config = dict(
    n_layer=9,
    d_model=640,
    n_head=5,
    n_kv_head=5,
    head_dim=128,
    d_mlp=2560,
    vocab_size=25220,
    activation='swiglu',
    norm='rmsnorm',
    norm_place='pre',
    norm_eps=1e-06,
    positions='rope',
    rope_base=500000.0,
    rope_fraction=1.0,
    qk_norm=False,
    attn_scale=0.0884,
    bias='all',
    tie_embeddings=False,
    parallel_block=False,
    init='normal',
    init_std_qkv=0.0341,
    init_std_o=0.0,
    init_std_up=0.0341,
    init_std_down=0.0,
    optimizer='muon_variant',
    lr=0.00888,
    lr_mult_o=1.15,
    beta1=0.93,
    lr_head=0.00821,
    grad_clip=1.0,
    warmup_steps=200,
    schedule='wsd',
    decay_fraction=0.483,
    decay_shape='linear',
    final_lr_fraction=0.1,
    batch_tokens=262144,
    seq_len=512,
    doc_mask=True,
    train_tokens=1123000000,
    steps=4284,
    dataset='wikipedia_en',
)
MLP neurons of a small language model. Each row is named by its layer, matrix (gate and up: input weights) and neuron, and shows model dimensions 0-191. Each number is 128 + 32 x the weight over its row's rms, rounded and kept within 0 to 255. Numbers have three digits each. A neuron's up and down rows have the sign that makes its largest values positive.
A block is one neuron, or neurons of one layer that tend to fire together. Before each block is what it responds to, as a language model described it from the Wikipedia text at the highest values.

Description: Infobox section heading words
L5.gate263:099154142082128157122143122161092123115141148137114141076141142149175158063118126081171139100134134119083165141119067119110132108129100142111117089130098132103124136135116119137114183093123039161111177119130136144139150076145142092102169128163123084142149145147122129138120088127123147123132092153101098084145165185121086112118110162071111095103180080183132090190075125130092136173147171047129089129091124129205174076129097123117103077131127123167137113120109141117168109147092098159151122082146129156099149128145146154095133135136089128099072188187138148172094154172066124101
L5.up263:102115139129134133123123165217156160113068157139106130169167170114145166096137090123090136155164066140124189114205159184094139114178078108124169115151098188124175139096153109142130116135074176112152097175199160064125133119152145100129112066127108135124148125108170189075186205127084170118106074135108105132127171116167153133079104160067162066148170100123182152131131130108108159140106155180094106109153209141127135135144159097172135094130093145137116140139111111156117154111131112127185090097128144124182163119147183148105150104130144091144129172080191133171144121126121103115
L5.gate470:160106140133135135124144042105111143139078135119082156169131086133114147178164116146160062143093139132172152146119136109115106130126140150152147147139099108166115140102149169125120139086086124132059092135112111080205103118121132125106172122147066116070126128161101109166102177065080154171090197150081148128061149155122117183165155113091151108105180161108094086159077125095146105175152149132142153207079163106122127131112153133129172132147134111193220113108096170144103197145144082108058152114158072126154179100079140151103137096150117138112164112121139075147120130116146076176
L5.up470:127096043117180228078129158126099148090050113146142117118131124184141089156118180115180187113087103105126091085036153087080122121120148040127102160085100151144132172151104171111145141205043155103114150144120085147108134169165153185143127133142156096145167133132156099138118128070133117106131144111120098075164133106136072147170165115102100144113070143106119136161165086127158051185143184147126155134164076154109197082131098134163096167152141185081192110143142087192148156165116097132167030167159129189168144112125076143104110120142187143116121118092184115141098122119093100137
L5.gate517:117072154178122132106178084111197117097101136119129123117102108085140147137136106109162084151101118132113106185129112116130081120114133122088097123192134123066145215133130117149094170114078165164168131102152086152078198098205146084163124137171090069138107112181097104150190174152135110117151097122143133163105110148083086136107112170176138095141183134099096144164126113155144175180070142146118087161088090182121114123124150098155082078148098146140159151118121180174117165106081107105153127076178149211138095072129065166123090178157102142133117143140129129090106115117175118084
L5.up517:151124178129137203080131138070170110120109122155105114145116073145161121104188089100097114106138134164114145158151105191124082099130146076111115088096123108168139095151154129098095136125142055159166128131156143085092129173093147096103078121152080165104097173137095122147182124122088109066137053163173147133090140139154123156093165058150084080121109099125120189050155185075116126114110102163172130119138128159123107152157111147133174084132152107055181139155108135134100117135140113143141118087148186104135104136135073099128126140124093084163115166128109173066142095076081111122
L5.gate576:097160130106183124148131067180152090134093084144135144118136118185122121151149097116164106121154147087101096142145149131138175129095104125131183115055129185131096156169166164125153117169198150156090117154130091142135178067094052087152070187164151130110151139090100137119171102154148127132131126086078194161127070167139096036175148100146126149153152128091100104102145171136078112095104092118196148109087054108118079111103129091142148112126121135109121175159131125145138107094115098141080113020166132151142067166105095067123169150083173115127089110115150174156130135133122102101
L5.up576:065097098175112090155103082062109163144154151156132162097135109135144155152079090163141133165103103178159164110096119090157122087100158123067055096104097120154140164117064120123176127127128108113130129105171178165135121105127170096152104120148090151128163072099105184132137130131146159131121116066114094164142121158090137145086127128207169091169117108081098121101126132162220046086165099116097058141068136071141252107129148137154124138122141100126128130139080139104158112090146117067146111162136120142093168128113088146119134111144112113162139099121117156151174170174143155105
L5.gate1242:136103087104125089108077042138070183131118140185180100136134135187112140119105122159137130182177080140183117105120164146094184128098128155082128063123087098097120106106048144139082151158131065144153195122090079117187157157113103129089091130155128164148110160136135125090143134126136101107093142117110192133096123166133090108143162048114124118113154129119134091202125089062071109165130147098209099117134139135117105106085113141146140126135147145123114111147110154136130154115164168141134085097154122087162105112151103100121146131163081133091139116129130132113049132095155085063
L5.up1242:144161086157148108197114105151141151146098146181153107109138173121143175148129113080151172170122104147091048139149136127133163072123090162117137158085112115155115108160096192137145139100113213173116159112051153110112140156170106099138131124167109131155121147136155067123130168116109160084135129119145192119070171131078142140093167204140112082099143083158138080129093116167109128120156142116118134134113157086157138089068079127142126086142136128122082144094085096073118050059135136091090152158098094159108182109128133114091129142112128139136109127158139133160120126115122114139
L5.gate1381:134157144149128164117141079060150089072184153080116163090119085201134111071100072141128149197153131129104133153111137148101107096176173110088121098127134122130086182102163114148126137111112145134100115073124073157129173145119172100109118113172180116124185129097127157124146118169127113143134112174135123112151183106070105142158112179129170165112226163132163095123125128112106105120212089141147106146109094113147141142143079133090156128107144131165130082076138131063144109090114081110156144117113075125130111097113171139122176156179164156126118067144168207106147067104133095089
L5.up1381:142138127135210124079116159127103128123128104120201156147125049165128152082062174127134133107136118135128127132160128200096125172101167138116126108155123117130116132184172111099129137125136101118169071200144082149140151110193154081140152074153175186171095163068105063098123182082123106132114080100125075117147152110144058162118137106158101107144155114109176103101145056148174112127139192235149057119119134161133198121089169158121137166100134111102132138111094142074149126170115080149119158090105175142144176120141213120136113139154091145191153110193223162095118118200085101071
L5.gate1810:131126172126097138102165113170069160094132102102090152069166075145138131138166132136134153110215076099134095159082123164116111115165110113092132096098174162191157121140127047143127158140156108121143109094115120058061136114136098138063149064149136096129109080083094141122054156146123150131144118170149112029125170117098137091128135066109116076109143120155140154147141085081097228143150130147181170119129088066153141172130105162065076111191162171109170130162093057166103140134135146155046179124099120190092139119179062107136148150096077126133118170037137182156127168153129070095
L5.up1810:109083163185126166168107170119143140131121101147099131070101136088079148100129101163157182094113117145184134147207174127134130149143070139160120058098147174178157149082142124123161170132174136114137090122139107106148137141117103142104119105121104133134090138163151074087162131123145098104155086096171100166146108129100136174134120164137094148073154128121106106120168182100086158082138090208106082129145057104178120198157172132137134040179187132072142113092150185153113133168048171140124116108156176134170094078133129111182101091173138042075114118119091105127095129043168098086
L5.gate1852:144087073115142149127130089111135152096135092088159137099116126140108177106102142183134118151100081112124122133114122154119140084143125116157140165150102165092136190168170084121123135123127163091186172082134037108146114135202149147134198084156104122155150123113141110147137172071077135135213088106128151135183119097058099105145112129077120120115189146145208139166117157152141079065138160188150104162124076136142128149131109133129121053138117198129109115160136133144104177150128158067116115063170127163127154105144149178083152134170160145098207144122178122152204176145138086163
L5.up1852:155189074170079133104122116184186157091116126097119126136132157124087123121096123134161080148122138106181127152107036195100194155144155083143119092087122179122150188132163017137126202079172131162163125107145089114145160107167129106104113171174199215109114124144110102077118228108150092146157076108117112125136113085103079118116166147100150064103132118123129128123103152101143142100089103163155111087088123207125132147092108122145152104135181102162146103149115124100182123118118120067096149095134150164159107111125124135170104056155127067174134138138130150126113122134088058126

Description: Topic-introducing connectors
L5.gate80:160125137138143152087099090140114114137107124148116151167202149197104115140151122140104173098073147175161111139181095146124145099135117161138139091115109127125120161140147108130113129163171103157132142163131103162133123125073118139104106174097147094129156140182108136127159218082164143142138112123161153128152134140098111103138096113110148084118114175122137064128156132072084117132163154166209108061138122159157119093108136131138157115135131137117118165092129119133101148143117122133118111149051177120154096111154091143154154107160207122125122069131131125142147119065149131140
L5.up80:096115119100164143117105147160106169105086121121178143119163119130113077074172079126091175145131161120136156142155117189147159089109125111126129155164120138163155176065169112128110185078119112144092128164103124206159123126174174184144110091116179078119148136176169155186095079140115143156120090140103190115155113110157148124169092141145132159120175129155119113146181133100172184134128101161173079120117172146148098143151129123126123118099156101165122125146107119150090116122149089134151113175048133116085144128171120143112084045072175137157089124089136083168116136107140152159
L5.gate119:111154140128186146129072067139154153095142189093132149119103151146135184088087122178092163151178147154103132141125176132123084074140095058124147090127145176132089065171129129113099071098118089136139163108162180197124126087102168122098151136168105139101071165190130149125154114161122153109143139089091047127095158092142065141092166095080115176138112149105171142151142061089125144149148114103130179131086114097172115135141127153167125166149098166091065150102175121084087127129155146129144102115129089121150108185141140190093169192144164082144089126114127149124096157122081092122
L5.up119:117127123102119124123132091109105060178109149132095172176146147147094114133061150166102158128107121136131165159139180152092170183138184126146149141140161163061147063057088145146138098124117098098119067132165104192164179085107103141133121165152110148141118154099126128154177202165162103111122068128081161181138126084097072169080126205174120136137114142163170081177111151132114142116153100166123105090132184136130118133118145108118111157154140188140116063111156172126105184130112165090084137156054090136123136161138162147120127151107155088108089173106084075103126106066072206115
L5.gate720:164133136187159118075119151150155134082122113129117100095120141124130127112097176110128125169178153117099180116170159085079076139148115084143120175100140186064106132077197165133142149112085091085104148182112081108112116152159154171109177167121118149098129168125151108106136101150111182099121103118061091176166143146122087150159162140131103045111075105149130165095108100145169156122081132159109100073129120143131161144105157119095139090171112124094177096161087141156123193188138137148135115111117186120140187070191138132204105148151171051146111174111151101159110152130124127118
L5.up720:157097114159151134131133114132102092122131149119159141178145171166138131146180131156129160116100148109154092131102117124119152142119122114160093135092111136128114121097123138142140175101146108150124167117181187181155128208160139169097105172113101171120130072120116084149119176113112181106088092062175055143158130099150140179149227149092112122140073150138078083138143143132133110104155139134122039125108144110120150118105119055131107125159158147046147141069124174091149156129169122180149113180163129132195163078097093092114102124109114120112122137162141088113146125079171115072
L5.gate779:089129175078134141140116105153154070122106127111146114123121200115141177165166132139105162170109166121122171135159133140148161108132095131137121153122165147162144090104116157115164143107100066167073174187116154114165096138162079122117086064117110140163111088164151073053175143116147128109164134103146080119178146108174117147083077123138186087147143143160057110155112082126100088117148117113099129143141098086098134129083136112181175182104104107125157105178160158140036145125084122062102133164172130117149150096106112177197130136201125169137073141141057119165120119140128081109
L5.up779:102066064129028137112114141203114176202139144140143112151128162140133111130130103136127165096131151131144193165172154083172115158091125118128117096126135095090070092071175131103044169146186154158176116117079131125132120143193103136132187067068157167196152156122157109088146101189144153066136077085136089128098100060130112084131120118061164116151125127129102079099145169031124115082193158175086102115146110142195151167085138054090193173143205098130197147137119061177142134094100140121152128109099137134088112121123138110136135165111134121147085161115150133112153132146115091114
L5.gate858:140154193088148114109138075119141115101097149152099155140172123066125131196143120125156140134116107207120133110125125163160140172073125129164108113112105171146141143126109080140199168109160130112089132132066138158092149157162115129071111111139171146175172154128031212156118096104138134154107155097150139085188122104172122138114146114123152122141084168080129115115121163158139128132116123139128138080136144105123137110173147115149161086127128142114101164118127096144183106144064113144146091098123152141153141116186090115180141101127155147164099150146098084109155159134199107204
L5.up858:135199126080071155126143124127178104068088130094155137177126145114109110183131074107118166127147100139138162134125160146179125173161112162074139129143172117134186098122124087181086130075102101163164102185108053140090092151114134160080120145070117123175143146144122095130109096128132159113173098138148146158149141137119091098123158107132133175086131159109119107120124136128129173097128113176000152166150098079101131104143147129126176127121130198137123186124163079133169085125149142131102118133134182144150194116146143118138143096139141029140138160093171091126124107115145120133
L5.gate1051:111184095156147118098086112153082107112122152119119141067157085144078137126060084124101145151126177101108189130145128152106060100153091093143174094122127157158134075134125160147096116094106104174132152175099127129123120116089207154112127168075098118162119148105103149163150143071134160147115180139098062179156176141158146163147190115182068067115118120100139101132177164091124142085113136115142151125111150190106164112127129159111121157155128139210120136141135145228126119121099150130164125169089137139104255117113161119103154114078129122178135163204129243162117134111108122124
L5.up1051:152151144135109125080114153163143138125081130143157177131124167116104100171101115166168071143166143124178136103107118146114075107120087114117080101085065077117172113089090159129120096124091111175159147080126103130137148105109154094108101128144110151101119170173113136176118147123129139144146167162106094168141191105166137170124100060108132140132166141139103105157049118062131151135117141100144054140120122115096104168077111095166122132194143103133154139161095104082158137142125148190148150150072119151099158087134137120072114152147130066148103197090116131144204187181210100150
L5.gate1231:110146110110161154130241076163134125123114109121128130157116156167152048134142107102148144120140131147094210138121126108136117159072102133127116102122124164107149110091084146188093113115120115175125155162093167112090128109158152144132094106068154129169147152088139136138165116117136105121123153066117132153181109109172120168090058167090132097128119114145122074122107095054164128117103102125149185133082141149133114127157103115137151135138166114121125108090107144060117136161115172165142142081098099107183119151140179140224115118178084152098161171144132095168177146139131100154
L5.up1231:032147120074114145144117137133109130142125119104137107141160123141097091143099105132126090128169013201136189156149087153122119135115079160167104137111113137142136130133086130132131174134143101148076066160077106152091153106127130123108133111144136138212077131128113169123147150102109139156175118105119067165165135035177108132143118145147166141124060166104088177112151131037093131056091126112147129109122134135126116172110134097131199136112121125069125140112101107046118185184121119119088101142121105117135192148202174119146131172195147043106142126107112093194166131191134048073
L5.gate1968:092150102146104168122139099128136144166136142111192113124127154131086095192128171133132163162149121129150175143132126143155089128162136135125164085103104163093088122137096146146137115091152097097101091108186086099107112217169148151106129181147169162133185144165094093096149100117163124152083120104181132176188125159188170089118119117090126094134125107118122139183168067108168150149139046094118147184111088155114148083133138134092121148087102118161112106130145118154122131123080116212101082158161135097191107113114142113068074106135125131114112097136139093147165137082144124070
L5.up1968:088130106099156186167119088172187119149113133158109142154087099167163087130133201135144104111071113099148072132134122110107103123143157108165107145137132106154032100123144146135115138202139074127177124118124135106141119171114122148174154118122123126097076187148150166109140155079153171110187133094107130144107085075143148185110160171075070144160121156128107086171149117095095154155120158108147161141116069136175136148151179151086059106192128107095082144106140152109184099100158129147094109129158108178133179040184111113121116124092119099129134140117109137128098102156127134186

Description: List item separators
L3.gate1935:187131156103136101103161122107184110177159116159093100130123174096146143165105111152124100112146102137122098121139103132112143134118111150191164133139144115096101137091172143091077134152151121187168151116107115192140140118164142103116064147177101099144055195162125165161093131160150147175086155096135095152133133076157163114167171129152118057105093130177111090152153104135148148104139114146036102254138104110141128100120106070109113127114081153098182143102093142138176108122093141163170133148109141141133122077140118134123170141095132086139108126120098166137095159120114173162
L3.up1935:060143113097113080111126166099140172099109130169089114092129120170122035111098126194133148178101111167143105082084113073091133099135125108180136069154190146081100092092160097161114093170086123097138123096072143150100119137111177165114160127100095122104130152107142137123173105130086093091097148136150127102187094177123153124120143146078120086118140119107148137171115160186133145151140117177119108113172111087121086129146125159112123071197126121131116154138086129129121088146074144126073134166066116145125154122198197151101144128128145135152071114142155129138136157122079131083

Description: Infobox date-to-age separators
L3.gate1495:168182155116137115097112099069167114091118161175165113105107186122150135059122103168133091153146126136155125169108145168153138140101044145074175140104147144173151105122169111148174118120137155112091115118101114193187184105106100122137109070085147089116138148191178177176061162072092185169152104119123148096086124172111087166148084165086163148151101147101169108129175141180134116119144180144126124128144103085184141154108082082137156144114095140036138184116085075142137133086156154148058131075118168089109108128119127116093089119143147097129151148131115095160109093190176113151
L3.up1495:215124159125185121118145131174158204130125142146082164123185124114125146143132078124142120119120114125094159110117209147109131116106078090073112129142154195190067118098109153118128137176107064092118146125094119133187143138071152095133155118110101115110102123128102103066094148041129114109094101129121161150116149148116142040120086121111081085147114142151185092096156071133078070104093141107134171100091117098106089127135184098110032120124145137086128057143160177167175154099160137115066176079155151131090137123104138128037128132113174105136128151070126109182080159122123050127

Description: Clause-linking words after long subjects
L4.gate46:097141074128114139119132088120114102162180119150099142093126136157106129178107144135139212201149109137137135161089075062157154111123158118108108098065120129099109160105104115181111073094138065144145138124112145140132067057116071112113056128079126150068130153111211176107140154161118147124157087128165116191092073147190137097208103082128092127077133096137139109122110173132131151124121130125116131154091107140107083144134191084119124144120113157120137114077133094176135147171129082166125143180172170086129129092148126069166125130148148148142121115142194123140080139134163097233
L4.up46:151106162075096101167177159124191119181130158140129126131071131134141106153167151093148126185172063180107161123100147141138113135103032087122128117121119110130182130106087130151164097142194155097158101117136112205152092128170162117102121091152147125167087154072164113190150184193157153126146129110085141145176134142176203179133167113132118091126065120150162168125144090075131162063113086169105167118177140117190190155114130147143121137181129179111155159129133156156126106090125139090094141156136061153125130134120145131145121201165122081113203150160088126118099057066116101152
L4.gate346:116091117107113155191134088123157095104170144180134150129099074135114172187152065137109162173192088115148155144160186133138173122145095155117058153062105124148113077117061144101154138065046106131145121130194070120173150107152188063156132134113090127148135147141121147164196118093156090176192114161163106073190181116179172120145130154113141132174080082113124116154188089124097151086176132184123114141174054156101136113111144118129139098159123086101097139100161225149157119157153164176142120092133105133107117100118101141122110143136112057147153117115098148116104162089165139158
L4.up346:109122119089114088121047187138119089133158130218125120108163133110113127138188108076149087139131144069080100117147089185104133155102145158151113125150145131170187118141130091081123167163130109118110087135141177156147106153158156081129108071129112129155085099151105158119185094120133169135180145107095103143138133066140163160092141107049098133135098156148150078153120117157182156074135137110204127115183097101108152124112185082146168103132139078089065127109083073055078164170134176069145169166121133116140170194142131190133181127180135118136101129133138161116130138110136160107
L4.gate1288:126125102085141135058113121157088125132141248146080111125126133131071131115158162161141122177116172137118154117136088127165091114133141150117154132093203180160123073129095215128069165113126147161098099137176141132122174171162119090066113166128150124115157184109122160101122142150105134133093136138104159174138157094107141146099159144155097137122146204155079051182148146146109129136122140118156174046068143155141131119099122131154169084147149117114137103101082124137151196149078173128132202121116147157143121150148145168129102108128131155148090159145127116079083130129104130143
L4.up1288:144133113080097166128144187140162134146130182158143153093170202064096090053115086167172128147129084115118173116142166109075095128147147110053149134155155126157099110150065121173091130129131109179202156162135131082108164110148121116068141113154113140116146131169126110050199172108190078110157065101193111118165160087190129130163111166183077088222101117129161123156135098125151106118142077087180123120096105140096120171108081125105175145141196141114147108121159120096105100098132106127106116076143086049145062146109118090182183143153128085078097160151118129191098139103124171161
L4.gate1341:106173156160118155113198156158164158196079153099169071142091148135093108116149118164123145072100165148083098115083087159111125106132118105184122084139116101097077158103123139071134136185125130152103117132097177156169129129123089084121059175146073108178079157095162156091164149088159120159167126157057053171141124062146150199134152138120160136121153115102054091138068121135123157098073138089160131086065179115121124129106122104127190111101083108120128118140207131148140134110137146127103117113131069107153090113174125179164150110125142154109149180096192165185138088158108138098
L4.up1341:177129145144153174100141117173133114142154134140125114132178089146140081100110114124134164073071067098135124138126086133110147156136092148086146093133123137149143127134104140106185130167160150128145102137117128134123056101113138104110129124115117073210168149113152168113140151099124113144122104177109080120109145090131116150117162157121136070133075137123070133099183144134171107087146133068117086096108143123109140074119127161125156111132116152137144083137183124131088197130138107128138149091098099114107107093164146118191136142096130108104195123093115137143136108142113132115
L4.gate1809:097121146108105183120199190088113152130186141088105056097153130164147147100126125177153140103124110153147116155120184195083148155131111144140126138152105162109159168152127137126145117158126096111145123117157117139180123160130132119139094096141138158173182116128144102129141152122137174133124105131127096082127109118133107101143134139139179143160101136166072078090114090161171117142091058156199094102189125144129125128103131128179186081171071121188092193197065066159133131098197085070160112128126149109153150122138099155106131095142089108129127188143098103115119143128131112177
L4.up1809:141131113116146076125103125109135200124149148177113106149095116074099157137105124162124082134162122146117185127132147110143133121152107081098078199113174077108165136099153082149168155115160125167152141127143059151146162165141082126119077075169125105134180158092187088144141163087151142084119158126116112135145153151191106153157094146120148128106143099069104108158152196073117138131158127087044135130092136104145099067083105089104103129104155092090127131112084142199125084119088113138137143085111123096114088121184140169169152118187118142155099161116167096110161147117070117175
L4.gate1820:115138148069124119125106142204099105135120086099063134145069087129071180155152053157110137117116118137068099139153122122112172093213141156091098120118104097104126178119108115109127128147119174181144121162136129125107204145149090049066138158146122121095140137096148125094144181166139176105152132127164130176134112063188183124174096088149095128153100156116128114108176115113160085155147155152139154153152141140124152147112099145115175156143155121179103180110178099207128186161086100113185168083181046162094052127143091118156150158137094091086087141167072098143127108145155090157
L4.up1820:190127133160108080083116147158119122065146095065111103122087150127108151106164150116164125067122159161103051186089096177075138063137095141182144171152187149120097122164131212119109097100142198187129160116164138164126165136195110093191139129131117160145139124056079138090162110140136093146162113068146136093132132100153149078190129135144110126171161111136126094081192170087174141144146105155162109140139153091161111157142165102094121114123111160123058124110104078145126088129118136125146116117148130096155075117132172123181194101150148188129132111146108087176128141105118111101
L4.gate1841:079133132188110092113111126135148124116139069070178120094144140141156122069128156160084180137122118176115162092137073107149098142132133110118114122150092105105125099109155151153135172174171082106135097165202173175116128108105122118123084135125120144118139141139139129054127153125094141156145170156112090144153161093162185166083116109146119075123086148114090116139195153142167148168117103159152176128135143144194120190133094103171179078177171140140182169150147123182124157176154146146169123155069142105130075084128134130196165091150093095127145137094059135140155099145053169157
L4.up1841:116071109161066102105104165203107114150101086123098137078128160140107126108129151139184145093222118092155137132130171179094068153163078128134145158127132149133110115115109131054088162139129180164104134191110099087132156140076081146123129163135159096120146145106178111149155079167123142167142116123104116116107129097217098116181116121174103103136078139109129087105217081194110137115156157183096105130141148143084088138148127111163126076146157113127100097143138121161094132164109140139139158135151121098111110117143083159133134143156119124072130124097118106129154050142139129141
L4.gate2009:118116149094139088048098103144165076123140146101120098090161115172157182178149142184148105105188100135109112156063144140119171097082128082184120111119188112096141131174112185184052136155131129140143119163114103156141094124116137163134089133177197100139073056121158096135155151127193100073137098109178122141174120141091134179134114110102204106145117173135136081201154181126146198131105103092109135099151157135123112197079105109084114078170165067103173121147089140101113119122116109134108087141073114141116113142139115160142153141152143099164130188106091117090132159128061131107
L4.up2009:134113120123142157077108135110174137150129145137095084132103118104124124126209062189106108122141128187114134124118143137145076125084148104106140163165087129167128133085081111148063134097109087168177151124130164150108082153145108108149165167104150123066097149096158180092158123071141091122173122090114081097163155116113154106149128126069091111137138083103102104188126119101197140119128172159117149153123127145163159147099148146094177093149151147110122124100159144177124112148114115111045111070131141093129111092114150153138150049132136157101145171064187033155203137181087103059